Weights of a small GPT-style language model, trained from scratch on English Wikipedia: no biases in attention or MLP.
MLP neurons of a small language model. Each row is named by its layer, matrix (gate and up: input weights; down: output weights) and neuron, and shows model dimensions 0-95. Each number is 50 + 12 x the weight over its row's rms, rounded and kept within 0 to 99. A neuron's up and down rows have the sign that makes its largest values positive.
After each neuron's rows, "fires on" lists the tokens most often at its 100 highest values on Wikipedia text that the model never trained on; "fires in" lists the words (lower case) most often at its 100 highest values on Wikipedia text that the model never trained on.

L14.gate61:33 42 35 63 56 43 49 58 62 51 63 53 76 60 57 37 66 45 56 49 43 50 35 73 48 53 59 44 36 47 72 58 42 34 55 73 41 40 47 61 64 50 55 67 47 32 46 39 58 36 42 62 32 39 47 56 55 62 50 58 58 41 50 41 56 29 55 63 43 42 27 74 36 28 46 35 52 57 24 57 34 46 65 47 56 27 40 45 37 63 52 26 43 48 56 30
L14.up61:36 40 48 53 65 45 32 42 72 46 37 45 58 63 37 64 37 51 73 65 33 58 33 34 46 69 48 70 35 36 59 14 47 59 67 57 44 57 63 54 59 53 27 52 52 13 40 51 47 58 61 41 64 59 47 23 47 50 53 74 47 48 53 35 67 47 68 63 40 72 55 46 42 48 61 39 67 64 57 56 60 46 61 49 53 52 42 49 47 45 22 39 54 49 73 47
L14.down61:54 51 60 40 35 46 56 39 44 49 43 40 50 47 43 52 29 70 60 44 63 60 65 48 59 36 43 54 60 50 19 62 73 40 24 41 52 53 39 31 42 36 53 43 45 65 45 45 42 68 55 47 46 58 48 50 42 53 50 55 53 42 32 43 39 57 45 36 50 48 64 29 77 75 48 58 36 28 77 26 44 61 41 43 44 29 68 57 50 55 69 68 59 44 41 70
fires on: "4", "9", "1", "2", "0", "8"
fires in: "4", "9", "1", "2", "0", "8"

L3.gate248:42 43 54 67 59 31 33 69 51 48 57 45 52 61 54 53 50 16 40 71 43 36 49 68 52 47 49 51 48 23 46 39 50 47 47 44 34 41 61 53 30 27 42 52 68 42 47 64 53 47 84 31 43 47 32 46 55 36 66 38 52 50 73 37 39 53 51 37 44 66 67 61 54 45 36 33 55 40 32 52 31 39 46 27 52 75 62 34 35 53 49 57 46 39 43 65
L3.up248:68 35 84 51 57 57 47 35 43 50 55 58 46 24 31 69 59 57 67 60 34 48 49 45 35 64 40 63 40 60 51 41 40 34 47 31 50 74 45 39 63 52 54 34 69 46 51 50 36 67 37 58 60 38 53 55 59 60 52 50 68 35 55 35 52 47 58 72 74 55 48 31 44 67 66 52 66 60 54 45 48 44 90 68 49 31 46 61 54 37 55 46 42 51 59 37
L3.down248:50 42 34 41 51 41 40 31 71 40 34 56 69 45 40 48 61 43 52 31 43 56 36 35 45 24 70 39 51 62 71 65 51 58 50 59 52 47 49 57 57 53 59 57 40 37 62 68 49 45 43 43 33 55 68 45 48 64 39 60 63 51 53 44 46 55 49 32 23 41 63 41 50 60 25 36 40 59 62 54 59 39 52 36 59 61 63 69 44 66 65 48 33 60 46 64
fires on: " to"
fires in: "to", "tool"

L17.gate263:37 43 53 30 60 65 73 56 56 49 40 37 43 29 51 36 38 39 60 32 48 43 38 27 48 40 38 44 52 58 41 48 53 21 53 66 48 55 47 52 51 65 68 45 48 58 42 59 45 62 52 70 35 41 22 47 52 71 39 37 65 49 65 56 50 38 44 66 28 33 34 27 54 63 49 55 47 72 54 80 23 71 53 59 57 71 42 50 43 41 25 58 49 50 55 34
L17.up263:28 46 51 52 40 25 39 59 34 76 61 49 40 31 41 45 43 61 76 67 65 45 44 47 42 40 72 55 35 57 54 25 40 51 52 70 64 56 49 46 66 17 68 51 49 54 56 38 36 46 45 43 35 55 51 51 62 47 50 37 45 50 54 48 54 51 78 42 30 47 53 45 63 55 62 41 68 57 56 48 56 43 48 62 45 52 61 37 73 57 28 53 51 50 37 39
L17.down263:41 49 49 48 48 43 47 39 56 35 34 43 68 53 81 60 53 46 48 28 53 53 56 74 54 76 37 51 66 53 49 59 42 44 54 48 43 54 76 53 54 56 61 54 51 50 60 51 60 54 54 72 60 43 55 55 51 50 66 57 34 66 38 39 56 51 22 55 51 48 57 49 15 46 44 69 47 38 31 56 34 60 34 36 34 26 49 67 31 56 45 44 41 37 50 51
fires on: " and"
fires in: "and"

L11.gate325:54 41 47 73 37 60 53 55 61 60 59 52 55 54 41 35 50 51 29 71 41 45 84 43 54 62 58 57 25 52 80 54 51 42 30 52 41 38 39 55 73 49 42 32 52 58 48 39 54 52 53 40 51 42 51 38 36 52 49 41 62 60 52 39 37 33 55 35 44 51 42 59 76 43 59 68 46 55 36 91 73 38 59 43 58 36 47 41 59 48 62 56 41 43 49 38
L11.up325:65 33 37 64 52 42 71 57 70 59 53 15 53 53 47 37 64 59 55 59 44 64 44 61 55 52 60 60 55 46 55 59 49 61 47 56 62 47 64 46 64 43 49 54 63 59 61 43 56 30 52 55 52 39 61 39 45 73 55 49 71 44 69 74 37 52 63 51 75 48 36 41 75 67 53 57 68 63 52 42 50 47 41 66 59 28 64 83 44 43 45 59 46 35 46 40
L11.down325:55 59 40 53 62 51 33 20 47 50 66 46 49 38 39 41 31 29 67 48 55 74 53 29 62 55 46 64 40 44 39 32 50 43 56 61 69 71 57 41 53 35 37 63 32 44 34 35 31 48 63 63 38 55 48 57 61 71 40 56 49 47 52 23 53 58 62 79 28 44 53 59 64 45 39 48 37 30 64 33 42 89 47 43 36 48 42 60 50 45 35 58 39 54 49 70
fires on: "4", "3", "7", "1", "9"
fires in: "4", "3", "7", "1", "9"

L18.gate82:43 50 44 52 48 62 61 50 33 50 52 52 52 48 58 43 57 66 64 51 22 47 36 50 72 52 55 44 62 58 60 43 48 44 09 34 45 56 39 49 62 39 81 49 33 52 38 65 16 58 62 55 53 41 52 33 64 47 23 55 58 57 46 42 45 57 57 43 52 55 39 58 42 50 32 33 34 25 55 79 52 65 62 51 46 44 59 50 45 56 47 54 80 38 41 53
L18.up82:52 51 65 37 39 47 56 69 59 49 47 62 46 42 55 51 40 41 61 46 67 48 59 40 39 73 53 54 41 45 56 40 56 26 64 28 60 22 47 63 53 38 26 63 48 59 42 57 35 48 57 42 46 40 57 49 41 33 37 57 65 70 33 57 58 47 60 20 52 42 52 28 54 44 40 55 47 61 53 61 51 58 44 87 47 37 58 26 57 72 78 40 40 51 50 48
L18.down82:59 41 47 52 50 65 27 52 60 54 54 31 46 41 90 56 43 28 58 41 53 48 45 61 16 37 52 51 46 51 37 35 32 81 61 62 45 53 78 35 46 46 60 44 52 43 55 46 44 72 55 36 60 30 77 38 58 52 63 54 47 64 54 43 48 31 41 51 41 49 52 46 43 60 34 47 32 45 48 45 49 58 50 33 46 43 65 35 57 43 40 69 66 39 47 37
fires on: " and"
fires in: "and"

L20.gate43:72 66 29 34 68 61 42 47 26 52 40 42 57 75 76 40 70 48 60 38 44 42 55 28 49 52 34 52 49 48 54 62 58 43 47 25 43 46 35 35 52 34 53 61 41 43 42 57 52 83 58 32 70 39 48 79 45 66 46 46 53 55 67 51 73 45 50 37 57 49 54 64 60 69 64 48 26 35 53 54 40 57 49 45 37 25 66 58 50 60 48 55 49 46 46 49
L20.up43:43 42 69 66 41 41 48 62 66 51 34 45 47 73 57 43 76 62 63 49 69 37 62 30 77 54 35 36 47 29 61 33 30 70 49 47 44 67 58 35 51 46 41 59 41 53 22 46 42 67 51 37 30 57 38 35 30 68 60 61 64 71 40 35 61 70 50 44 31 61 51 34 45 67 57 56 56 41 64 49 66 35 39 62 52 34 56 55 61 43 45 39 73 53 32 47
L20.down43:54 66 38 34 41 61 49 58 39 61 55 49 55 30 40 38 64 50 39 24 25 47 54 83 37 57 51 33 60 33 57 64 54 57 66 43 57 50 61 58 41 55 42 25 44 50 52 63 42 51 56 50 51 37 39 55 59 40 33 51 60 50 33 54 48 26 72 68 38 39 65 45 30 83 28 53 46 50 34 49 78 46 60 54 67 40 34 40 55 36 52 48 35 50 73 40
fires on: " m", " cm", " mm", " Form", " km"
fires in: "m", "cm", "mm", "formats", "sqkm", "km"

L17.gate251:63 43 41 57 53 50 59 54 65 42 70 60 41 46 70 46 56 58 70 29 33 41 51 62 58 62 54 44 51 68 49 49 64 57 29 44 48 21 36 30 55 44 66 49 45 33 53 82 29 61 39 54 46 58 65 77 35 57 50 50 45 65 51 49 39 54 38 77 32 43 55 52 33 62 22 42 59 65 58 53 50 60 42 63 44 36 50 40 56 36 36 35 59 64 68 51
L17.up251:40 33 62 46 53 52 47 46 34 51 39 38 37 55 26 58 68 59 57 33 58 59 28 59 46 55 33 56 60 29 50 63 52 46 54 40 38 54 18 61 49 46 55 64 65 38 50 49 42 41 45 54 32 45 50 44 29 45 43 39 56 46 45 62 53 54 57 60 59 46 58 62 52 50 47 33 38 50 28 45 59 55 35 58 65 41 41 56 48 38 69 62 58 55 34 54
L17.down251:53 53 41 48 63 56 60 39 48 56 54 67 49 42 80 46 66 49 46 54 16 56 30 54 45 33 53 42 30 72 29 47 26 58 43 53 43 31 55 47 50 47 68 44 48 58 65 62 38 52 55 59 40 27 74 49 52 73 49 46 60 59 40 56 39 43 64 17 44 42 52 46 41 46 57 66 38 60 65 46 48 49 64 66 39 56 67 40 70 56 58 63 61 62 42 38
fires on: " or", " and"
fires in: "or", "and"

L12.gate204:39 40 55 46 72 57 67 45 52 61 52 49 44 22 72 47 20 48 49 44 50 40 56 42 61 42 60 64 57 26 42 43 59 44 41 33 68 56 64 54 61 38 55 52 38 42 23 50 48 38 47 50 34 53 67 50 43 48 44 45 61 56 31 38 61 61 33 69 60 36 43 61 62 55 59 52 38 33 58 45 58 54 48 42 63 40 49 37 56 82 77 68 28 70 44 58
L12.up204:49 56 36 58 55 48 43 52 55 64 45 45 51 55 57 55 52 57 43 53 51 50 61 49 50 40 54 31 31 62 34 48 44 40 43 38 46 48 29 51 51 45 61 53 81 53 57 47 46 29 54 67 49 44 33 30 35 60 50 34 56 51 49 37 65 46 30 31 55 45 38 46 77 37 41 53 50 42 54 58 52 67 48 51 42 38 48 49 44 45 34 56 23 52 36 21
L12.down204:64 57 70 39 45 55 58 42 52 48 42 36 76 56 49 47 66 50 67 48 54 49 39 39 59 61 46 61 52 55 60 28 59 54 72 58 45 41 64 20 45 48 54 42 21 59 38 50 33 68 41 58 48 44 34 45 70 24 42 55 46 37 67 74 34 40 79 73 38 34 51 66 43 56 50 32 77 62 64 38 74 54 59 46 38 54 43 62 57 48 37 46 70 39 59 74
fires on: "90", "92", "95", "08", "94", "93"
fires in: "1990", "2008", "1992", "1995", "1994", "1993"

L5.gate111:69 77 76 65 39 38 42 56 53 62 80 51 48 65 43 61 52 24 69 69 32 39 45 49 39 30 49 59 56 57 22 42 44 37 63 40 61 30 19 61 51 38 45 59 40 53 77 52 33 53 34 40 45 60 42 42 49 54 63 42 55 47 58 38 45 40 52 30 43 53 42 52 36 55 62 43 42 46 49 37 50 64 52 41 54 52 44 35 43 65 54 56 52 45 38 50
L5.up111:76 27 68 45 48 37 33 23 53 59 51 32 48 60 55 60 64 43 52 57 42 53 40 38 37 41 44 47 57 53 41 41 49 41 28 42 52 42 33 43 27 36 38 65 51 48 48 57 59 42 73 48 50 41 65 51 40 57 60 71 52 32 46 35 48 60 65 39 48 64 51 37 47 48 38 64 37 41 76 43 65 52 54 51 55 54 33 41 57 70 49 58 37 59 35 42
L5.down111:38 72 39 41 78 69 63 69 58 40 53 67 34 66 43 44 49 51 44 25 62 53 47 68 41 61 36 58 45 31 63 54 64 54 70 66 46 61 77 43 81 53 67 24 66 51 54 55 55 49 45 71 50 52 52 51 48 25 45 45 47 60 59 54 39 45 36 60 59 34 43 57 53 34 57 35 68 54 48 61 49 40 68 35 49 50 59 77 55 43 37 47 54 54 66 55
fires on: " Total", " Step", " recogn", " addition", " best"
fires in: "total", "stephen", "addition", "recognized", "best", "most"

L12.gate297:71 32 52 68 50 56 46 49 45 60 46 53 68 30 66 52 55 52 51 46 66 60 63 35 29 52 44 45 44 46 59 66 56 63 40 53 44 37 59 45 67 46 49 39 58 54 57 23 67 55 54 47 55 57 54 52 50 67 48 28 47 43 38 33 37 58 45 32 76 66 62 51 78 73 49 58 52 49 43 39 68 66 51 32 46 52 34 52 55 57 51 55 37 39 49 57
L12.up297:45 55 33 57 48 30 51 45 30 33 26 39 64 36 45 36 60 42 49 45 40 43 50 41 49 54 39 48 45 44 51 53 38 51 77 56 62 57 29 67 62 44 64 48 57 56 78 45 66 64 42 44 46 40 43 41 41 32 69 55 47 35 54 23 52 45 50 54 47 65 54 27 48 58 22 74 55 59 49 41 52 41 49 39 44 77 50 33 50 37 63 56 82 65 69 47
L12.down297:70 29 65 60 45 57 42 53 65 61 69 30 51 55 45 43 29 43 52 49 62 58 44 44 47 52 70 49 73 46 34 48 40 56 54 59 62 41 61 34 54 74 41 58 47 38 49 40 43 32 41 61 64 44 46 55 61 44 30 38 25 35 42 41 51 46 47 73 72 32 45 74 60 79 67 42 42 34 67 40 25 68 46 54 48 39 63 71 66 62 49 57 17 37 57 38
fires on: "2", "3", "4", "0"
fires in: "3", "2", "4", "100", "4r", "2r"